{
  "final_lr_fraction": 0.1,
  "doc_mask": true,
  "train_tokens": 143500000
}
MLP neurons of a small language model. Each row is named by its layer, matrix (up: input weights) and neuron, and shows model dimensions 0-95. Each number is 128 + 24 x the weight over its row's rms, rounded and kept within 0 to 255. Numbers have three digits each.
Before each neuron's rows, "fires after" lists the tokens most often just before its 100 highest values on Wikipedia text that the model never trained on.

fires after: " l", " L", " rel", " d", " m", " h"
L4.up598:110128148118156126128117123097116147135157070127080140144163112130085132149164145116106104127094108126149158123091126118149095110124102143069135143118123152100135146114129132110161137139122142131111102124156116128149085157140162112114107143145095161155120081144132123128160100137164121122

fires after: " S", " A", " cons", " As", " Or"
L5.up51:135147173128131100151103168075127139088136142087144138148126115116083116127167127133097102124137144164145112096115133111112124122139176149171131121179145148150129132132109136116147140105166120204138126131098145103144178115145156134095154125106111121127110104113078095087093145166124109175

fires after: " L", " l", "l", "L", " cl", "ric"
L5.up670:140122126143110149122131149168130149139088112137128163130117130145120137121130117134081144119103121195108088146136143124141102160095077144128149144140111139100152113148072147115100136103144094147111136132114134105136066129103139094110130105141102130131119171130155151109160160108134125099

fires after: " Sc", " t", " f", " Sp", " sc", " sk"
L5.up81:155159118071106087117146134120144123099126103147129153104171116134123116125076102147094115163140138152121116093139146141098139121113154103151162153133162088123102130112074144154105157104113146136123101130195131149138098116088117107158105125140128158117105110144138174156131118152111174199

fires after: " f", " F", "f", " h", "un", " Pal"
L3.up905:091104122107136112105099093132134131122152146114124158110129147100111156150102147139093169124125108124142115128145115170121127111157155145127121140125150073189140144114111138123108082118119140111140101156114164147117139113095136105161151115179147148121149156114125122105120096142125114090

fires after: " C", " At", " A", "andidate", "C"
L4.up168:132132189133122170092164102127124101119082117098135088095132133144120079117110128153166146144124139106135104131120164111098125104140157200130123083112125162151149148175138130184103158149128150159113107080134121142125122122118107119158119156117129165121152126142116126080137115118127130065

fires after: "\n", ")\n", " G", " p"
L3.up550:150125109137102121081127116063120163156152143146093151116124126133140158159103151133160159143141123154118127129092146118148129136110188154129150160188124101165122122118094101130138107077160126139179114155143124085130138098116114125123132090143156127144160124177135109122104165091125175145

fires after: " D", " S", "s", "S", "D", " s"
L4.up196:152068134081129140112136122147146095074165124137133143131118140110153142163140171109113147106140125159150115132131152109158138161156098131146151145147147129087105155155099128126134139138148128093103114119167094147165186146132153150177139121121096088178108111132131122117147129127143153164

fires after: "\n", ")\n", ";\n"
L3.up245:106099096112111151061102070123152120152100118108111126122131101130115117133103100167116158169125083110157137102125100114136115134100138120155115136120125164145078101119095094160156131104149113119113156161119145110137087086144143134104142093149087075137148138144124143153114100112158149132

fires after: " N", " T", " II", " V", "N"
L3.up205:091115118122148152146126114144135104132164163110153116116111150148155125159118136150164145143129101125123121108142128145116127090139122138102129068122138085147099081101135130171148127094112133148134144149082117126124109176140134095113124128164122158111179119114145147118122076134100131136

fires after: " C", " At", " Sec", " Ch", " c"
L4.up859:126157189161102151149100103113156164147114118134162138130133110118129138187097137130126146170100168104147131128141135092147161132116163176137126151144187151081127127182163115184189121146170123151115168125129158138131140098145153094155144175122131154136132142137141103136166108103153111092

fires after: " N", " K", " Brit", "k", "ik", "N"
L3.up277:141155140111129107136151119101122116109141128103148160143121120133111126175116138118106117145139109167103182133145129166123089139092140159128131075118132138129134108124162094132185165102120100134098122107151119172104107165117137097148129091202149135146128128123149156153161101113128140102

fires after: " N", " n", "N", "I"
L3.up178:116146101131128191141143123092158112094150191123171158130097149083141127161126125128091163096119079150136086090105128129148120156095092106121107116117138135167081102163127101120115177113113148156154126126138116100142120158139139132130149154143169126138193124152118135107171124095111109117

fires after: " I", " T", "T", " C", " N"
L4.up744:121088108120122126123106132114153131108153138119150134112109123091160129141088111193138132130153095151150139134124131122114111166153170121095148109116127140151144085126134124136182122137121122143148151116121122079117118132143106156125125120135180120171138102109157141127146149122116127181

fires after: " D", " R", " d", " St", "D", "kn"
L4.up861:113061106182122126145115092134110135134123090141133153166187098090087158160114166138114139107163130136164111136111174106125144197125088143121135146137135150153113135144136119127107128120152107115129141144158127131142144125098179085107165114140144141164140084106101155131142128144117113108

fires after: " A", "A", " a", " I", "-A", " Is"
L3.up160:148171155113098142137151152134118082110163190105190123097159149119158109125148131162112165140120098071115121116110105078119158109179140080116145123101134175108088129132093128122100135152130159125122119132130148133134149152126139156136141131101136098161154151144144141092168126096156123146

fires after: " the", " The", "W", " f", "The", " number"
L5.up404:137151173139166163120135123115119102123160137137137140121124187126121072105140092137114143153124148154141126120130164144131102126156152062119117091074098131141159139108148138059124151118125133176154051094149098142105158086101150134100099132096130134147174126137120134109158109122139105104

fires after: " sc", "c", " Sc", "oc"
L4.up91:128123159128141115158150146137126119143120111152138116101199120121076120157088107108140096127134097160125154135093165140153124165108118117142149112117153122118141100153111154111103143129139137097179105141122133136184135125138174125122130120086124138101090113104096109148157095107095133159

fires after: "i", "u", "oc", " conc", " ag", "h"
L4.up404:114157145157069138158161166169145173155108138134125129124132140128139150114148103136127091134103143064110122145116162142165122119113123107187154168106140110185089131123160173097143151099100110130146114104140144144115160163137163126153123130123146148134107124088133175140157149118102135140

fires after: " f", " P", "r", "f", "uf", " p"
L5.up676:121111138073126115104102114127113104137149161099154166143128081130135111127118121114063113113103130112135158130150099162152150129130087156176111130097097103142177151151094138120115120144105083131128081130151112118093116144109075078109160143147110160132137139104115123150137119118183135156

fires after: " r", " R", "\n\n", "R", " pl", "ou"
L4.up426:118102135162127112121125135149125158109145115134125159120171135107129111133147149125155055107095093120105108128131104143148116122175197079117129136134073125154146133131107103126137122095134147160171117129116114093136081118162136126093096134123088140099102144121086121083178131127118119141

fires after: " L", "W", " W", "-", "ra", " re"
L5.up785:129094142115138153133114122067105094165112183142145114123116136107103123173133107097127166145144149143147112122130110080137139121137094167110119123162146112116114176141142144168153147129130111111091141130137085137127130092133129134116094142142139148106150115144164189127143126082168128138

fires after: "l", " Cl", "ar", " l", "cl"
L4.up953:124118111173088143123103094122095110151109097125102151149128185152131156105106138154107118118126103178132135148145127131118145145103106168111090122101138145157170113111132147151112138126138087130143090152149116154092118109147179107152131128130136136133124147151100098115129106120177121110

fires after: " C", " pol", " c", " cons", "andidate"
L4.up523:113146153114151157135121165152151115156134091122132135139131135108118150099135110103141141146137158130199138150156144088132108115132140142129135115170119123147098157127133074142109112137111123126125135085131122089097117081087133137118109159150137128156149083165086138070134123136151134120

fires after: " L", " l", " W", "isc", "inn", " s"
L4.up114:171100128145140133171117137142095125147120141167114158125097108129075139146110093153068097108138125138138136136125116120137098155087080172098150114157080101082141163124119153139172129131120086127100147114150108130171146088166187076078113172160142120110137104117158131125112119106126132113

fires after: " C", " P", " Ar", "C"
L4.up867:099143139106115138111125084110128124081116161107200124132131148074114102161157106118140142123109123145096141126136136111106103113115091165167119118124188093142114118122160117157129133140136153085156099139150131108183175116099103099155084131167130156163142127101122127128154140103125120155

fires after: " s", " r", " m", " R", " S", " main"
L5.up895:142123193155127131105146194153130126127159132133112142150119145144125098146096105114135051134117109129147126122137162113122142143130123109151150161137144122135147115120120145110132157143133115205149130136144103122115126096109144170159142138113105120119126169124111104126134136160096156127

fires after: " met", " d", " g", " ent", " G"
L5.up793:118144120159122184127103170111141174139119108190161139113156132153185132152137114155109127129138104115152183142143134142130129172129199127115111093120137148118138123179091116125128104148098133124154087156103163114132104084094121134096144099148176128150109123137107123112132117116091138156

fires after: " the", " one", "ig", " The", " a", "The"
L5.up95:140132084122143106099129175110110144078101128128149184147120132103177088127128093171116097120103146124152100108131122114116096071095155115135148111094131130112123147150122162097110110137118176157117102070155145116120098101129137093107124150090136123108114134134102131138120112125140168122

fires after: " d", " D", " s", "r", " rel", " g"
L3.up595:156117119114090141129106111130150117128132123150146148108161087127081115078092140098119140108143110114150127143138166147085152155125132080142131107125113071162092132130123136131120088131147066125116103095145113132141080182119159079138129153098121119143145114150128124122176103147135151123

fires after: " M", " m", " N", " K", " n"
L3.up732:134147136106146137155144141079134118099162119142157102125115140139128125090121084173090150144074118191112102103129129150110074172117142120142141116115140124126137136078163142132132157092122119143126169088117083140126136153063118169132144114145143189159157143122157156091142139165111138154

fires after: " V", " J", " Al", " Z", " M", "idd"
L5.up28:114149129129168142134099133119143162102123124131102127126114106139142113118113112152123127137153098126131119130130111119183147151126117110142095099138097122102084137101127118109118114141130121122111103134126092187132074117124127147122101141154076092160115135082119147096154118156090111108

fires after: " N", " L", " l", " n", "N"
L3.up1041:124152151113121120140145114094136104121110173108124134114140074134108127136108078120108182121140106131136116097109077110124117159092106122135145122122153119128119090069123122124104194103117100133120127136112116128155087123118114109119130113180099147109158115097124156103150129141156124112

fires after: ",", ".", " ."
L4.up188:125155119118159154120112089152135116129113165114099135110124116131164125120129114120098147143124155114097099119127144099109145154138137149110128130090156098103123101128144136133109135147133138134144141107150164117149147203142179108122107135119151123121170154130118141069124169136138129050

fires after: " L", " B", " G", " Kn", " St", "G"
L4.up1039:158139152142144131177139100086099118150140175084126110160135157133137088151107123149134180136155103124155135108157130144129121110149101117134110093134122162109086108164049169138118130130119118162145090128131068105153139152143116132106120143146091129133133126142134089158144161111169137164

fires after: " p", " v", " f", " g", "at", "un"
L3.up896:088109122125109141123115134080105118138106102092129092116158109136125114142139156116166134112195136104139133119097103141134133155194151144152161126117144095125139111103117137130121113158116146105155129176136161156120140112113157120101148134103106119122174140118108086150124124129138137143

fires after: " p", " h", "uff", " P", " we", " g"
L3.up691:134170100136141148105123153104112107127160150136113126091145114111116072155125142130122122081181135124151099124123119127164164137167143144182159108173123095101134151142114144157133141139088138100137152133126153146120110119180181125129094133129092141097145108141151109107128135110105117196

fires after: ".\n\n", "-", " m", "S", ").\n\n", "\n\n"
L3.up1096:129109083113106069106104123107113138146146128156112129086167153112098116126112115102152090145103152124146109114125131165125145106131108126106160106110135160146145074122154137104151133142154139127084126133154124105147128133161169142090138130133101132163127126100143108155123066169128144138

fires after: " l", " L", " d", " sl", " R"
L4.up65:145102150140131112089113124086137117172133129101138131107160157116156119096117096139110103084133123146102124136131115136127124146082110138112096152172131159125129168152088177126170142140121142159146122127138164095143150118102157167117143133095114158111145103167141083094119101129145070186

fires after: " P", " p", "ee", "P", " C"
L3.up1078:125125131116123113118103093092113106126123192134144159104139127123131081169124141119161114112152144148121152111130107157146149148150138147154152146166129103168114141144147102135105146144135134077120108149105130166174148103117122156124098139157155129150187140101124134083113143125126100160

fires after: ",", ".", " ."
L4.up630:140161163137147175137110112159121101078181138145104116136149112141144107165160152099099168128128095128094127121147139152118088177150107122109083117115203124098132128121111127120116139147155135120116094112151145122140165115160116126127129137132166153143154147135113117103129184152119115118

fires after: " N", " n", " M", "A", "H", "N"
L3.up720:166122122115158123156149087118131136146130159094151141184096124146099131112070107121105166100123110154124120131079109121097124118116123133135111103083098138140124140103107148134158154121103110126150112086136138149133114153134117112136137170142116187136125129145122155076142127138115104135

fires after: "\n", ")\n", ";\n", " ", " s"
L3.up740:148126163132141108080112112086098157110155166121124091122139079134080163147132115173084130126152132148122096181144114146120119132127179147152104126133110119129091123110166100138136128144121169164137133123143129146138118090133104113125101063131132116128134105185100139126102120069089160133

fires after: " a", "im", "al", " an", " A"
L4.up992:117160139158140144150140176135104147125111119116135135178130151150131117071193111159151120124110115096117140107133085115145138131149116096122145139103140136094152094128105103120163140180132132147132138113106151123154116169165142101098141173070109117125099107115113153140154073148125150124

fires after: " G", "G", " g", " V", " ne"
L5.up579:135143113139126164114151153068131156105137108158134114144150112111158126124114122124132160165118153157134137059137172119113131134129109145151133106100166205124149125141158129118115136116113121095118099141139161144147090122086131170120147139110129117140135157162159169145072143106151120141

fires after: "i", "oc", " under", " pl", "ol", " Sl"
L5.up310:112139121159117130156165136126110115123125106123149108158093111156126146120139077095114132133067135088102112164137121096201077153113114104165148145136131090140139122131145105109102137117139115133129127127159122096100133129127156144145113083114141150127100157148140155132166166133166111132